From a checkpoint of a small transformer trained on Wikipedia.
Training: a variant of Adam for these matrices, 346M tokens.
MLP neurons of a small language model. Each row is named by its layer, matrix (gate and up: input weights) and neuron, and shows model dimensions 32-127. Each number is 500 + 50 x the weight over its row's rms, rounded and kept within 0 to 999. Numbers have three digits each. A neuron's up and down rows have the sign that makes its largest values positive.
After each neuron's rows, "fires in" lists the words (lower case) most often at its 100 highest values on Wikipedia text that the model never trained on.

L5.gate93:412534579518497510567454508532501466506535569596454533405424540427440495438541458526543458490451510479410507583396557503525526562493463519547468556469551362557506572389545549481443478553462473570545437550535449480502472594516548370467514442456541529466513428537502436439348492486508586521
L5.up93:480460519529569415536657572551528453465447540555481513495455489507509471490512534580502461436615480516548461499460572556602443515548464487472493577562490521448559484503543459472434485477518472563509528517456494485576511513464495556491445517441509506531594421524488507456464523477511453566
fires in: "university", "australian", "australia", "communication", "state", "and"

L4.gate126:500553577475405526429478476510457484464440520539491510466522539528475494564502487503544400432559531445404475603550489613505551525451512530514502458511507452470424514482441450495538429458536487559426409478604620495418483605570417392512464436521352422523485512542488544458536497449441446539
L4.up126:565520441453518425364492467579564424488556563488518536549507495507555501569458518488465509457504625509608495521474554472439455435439496458533498489527503487491589600493514565420548531574477590429423451430540403423534539554529450537536445512567447452474419434512503412497468399507469474525
fires in: "of", "two", "allowed", "those", "most", "ballymena"

L5.gate2:641558495531451562478520515526453535580467406477525561596644513438527517554500567465570482450543466519520607515474494578529563439540540531506433485579549514436471442485558502497535419547494422483543574468536523553429438564582490469542477475441416492488573523431503486500542509533454608479
L5.up2:520462406480456510408484431500569528444432490435435577518478554496512542544470534517482546444600468478574515555487544493527468421501535535490662500591477504533439456438524446498430589579529376499506478412488701341517481538476424482569485458530510519489470559444449476501447451448530494487
fires in: "such", "made", "known", "transfer"

L2.gate354:458516473495545475460549576559502424484513544509514528377548551506492567410507542533412500466521500495419465572515497565513507444465497561463550458461494451522529513418503483509520547559478496571484457489446443411404408551467504586518433552487465509515502481627367443520457470473554496538
L2.up354:450526485428452457480565467436523502482488483518558429459547475509433517577604507388550510475504458500480522509530529566567529458493523452521504533561499495331506491539519550555503467498436478484541470444475503525545522500543483507552574483544443504489474440540575475529482434561437459476
fires in: "such", "same", "after", "martial", "early", "singles"

L4.gate213:492539578616537498502468506567508482523459417435467534516523502494489555445557480540530544427448491495525527495473464514503476514450519463436566514423533454499556535383500501471414522471494418533523497487582447531544464498537420558474437404527480411449477434401627443537482554502534606430
L4.up213:496424535559480534536477554497471504544457429436512428496451474480500506413543438485450489502487480434442448481469491449531513565471452452485543471408497600543466571533395580506561503542530504478476483543397550590497491608495471516492529406482565491544536534507470530407549460480535502438
fires in: "where", "without", "jost", "of", "within", "coast"

L2.gate182:493409537460535586543587505456498527452553510507473573489458526518527567414513453438479439527418571383534461503496504449577506535483576535511474425475548504546512567499551462523584537546539528491462471561566493617545522534528433526441456565494581518457503556558515420487574474549469527524
L2.up182:545419480496386562515477484557527489461564533544448499513512455504400531461567463486588488557499521450515540545510474380532519490505479446507506408479535493503445540618469543514476452459491591456420492519526507603524625495457480468417442521506494504504472564498479459499489496510502516485
fires in: "to", "san", "days", "votes", "times", "santa"

L4.gate244:530420442477493528540588603514517476472509486472553458487510510565463524537456517548444463481533541508451470586429427490431530559467556509465530513549610549550476578428531423508575496485544459570538524505599428466588505424606435576435518514425470461445461430565498528492555523462535434511
L4.up244:446499515478506548463497485514461425472507605525502494554511489540524469496468551465445468523534496560454480522503457494413516460516520496535496452535502535604488576466512435459505534521552478505415436603558546403530521497505383480494460469469537524450411477503436564435454518528512497505
fires in: "the"

L2.gate51:487502513502484474534504516506502499473601477567498542512503516533494536497493492515557547499454577524392439423562485470567582504554536492424580535565497429473568611576520544520557512476484539476527506483505456483465504497519529418464427541535534499517478507502433505521544494595444411523
L2.up51:426389521506408524433437521456514542458592421496377485515488614492473517447517544471483429542447582542488528499465527493432572446536571498418387440481426450541592517512456481524522564587435417494463515566494541527518507526488519391489453586547535459455558535532471542508506519532514485584
fires in: "on", "one", "san", "only", "santa"

L5.gate150:541502414546502477491477437529511466545460428430484616477520504473466460447588456533417498483521559510525544539501425435469481522546573434549507554460553544461531459484427521450507584563431453470507520542457502478525457474498519551467476530505489516537494537530495517419480560564443553518
L5.up150:501501536468456471555504451486515520414482493519442566549487507509547509413507385532466454449475558503451531572441530495518406501470548430498434541430567549480618558487558496493560636485471519480523475513479424498501472534442490532435415525506457489493456508529500325520454503501372509501
fires in: "born", "at", "during", "in", "villegas"

L2.gate355:565469518514494545522592485460610590542549463505554522485650479602517587554560603466463551466525575421538534635491428418517448589525491588613456530463508498308478560509597528548496506524410417524473484613528400540572397440448433549460516482449470487513506508480447580476562511517419547485
L2.up355:471495481462461514570572446453558513535497515435455475447409453476539455434491411494484544515530550469595485519568403444515512518509493456546468387495441577469555507508474438524420543406548449504436505552574607472413574427523523609487435496515551515531536551563512467580449512484572509565
fires in: "of", "health", "your", "synthesis", "the", "matthew"

L5.gate72:457578440567531439486492562469469471509496475553516509559469574442428457592516587442540542477432505464482505529409554534579526471504455596468492450404477486475512466553449533499602541576547446474510570544564406440518487594510525501569493430512498502432613448429450509461514498492539493488
L5.up72:440542538520505558491563520489473500441416511522477485468500503578461493483555420464601545509481521470432512530610538485527581563510470546587368516471576556445407619559544484531500485516446508528476488542486549563534462487498541478459420530528542450520570531537542538493470606510564501484
fires in: "included", "with", "featured", "including", "feature"

L2.gate364:496506541429469472479528512528575447434367374475478483506597463495526553499544582539403544452562559497512356483523491495498515496477451485510562459441497500612552470463477530483554569541536459407424498494457525489513464551560431418511471505447502488520506459536513451368550544518474503357
L2.up364:490538381453587530490446409544522511495490478448652477477543575526513496512495467433414459531519509339497531519537468442444483463527512495595474552457517558444452607570562491486505500567559540531432513587491409484547534508465422512515479506573428586515556576477523480470428544520418524395
fires in: "in", "of", "participated"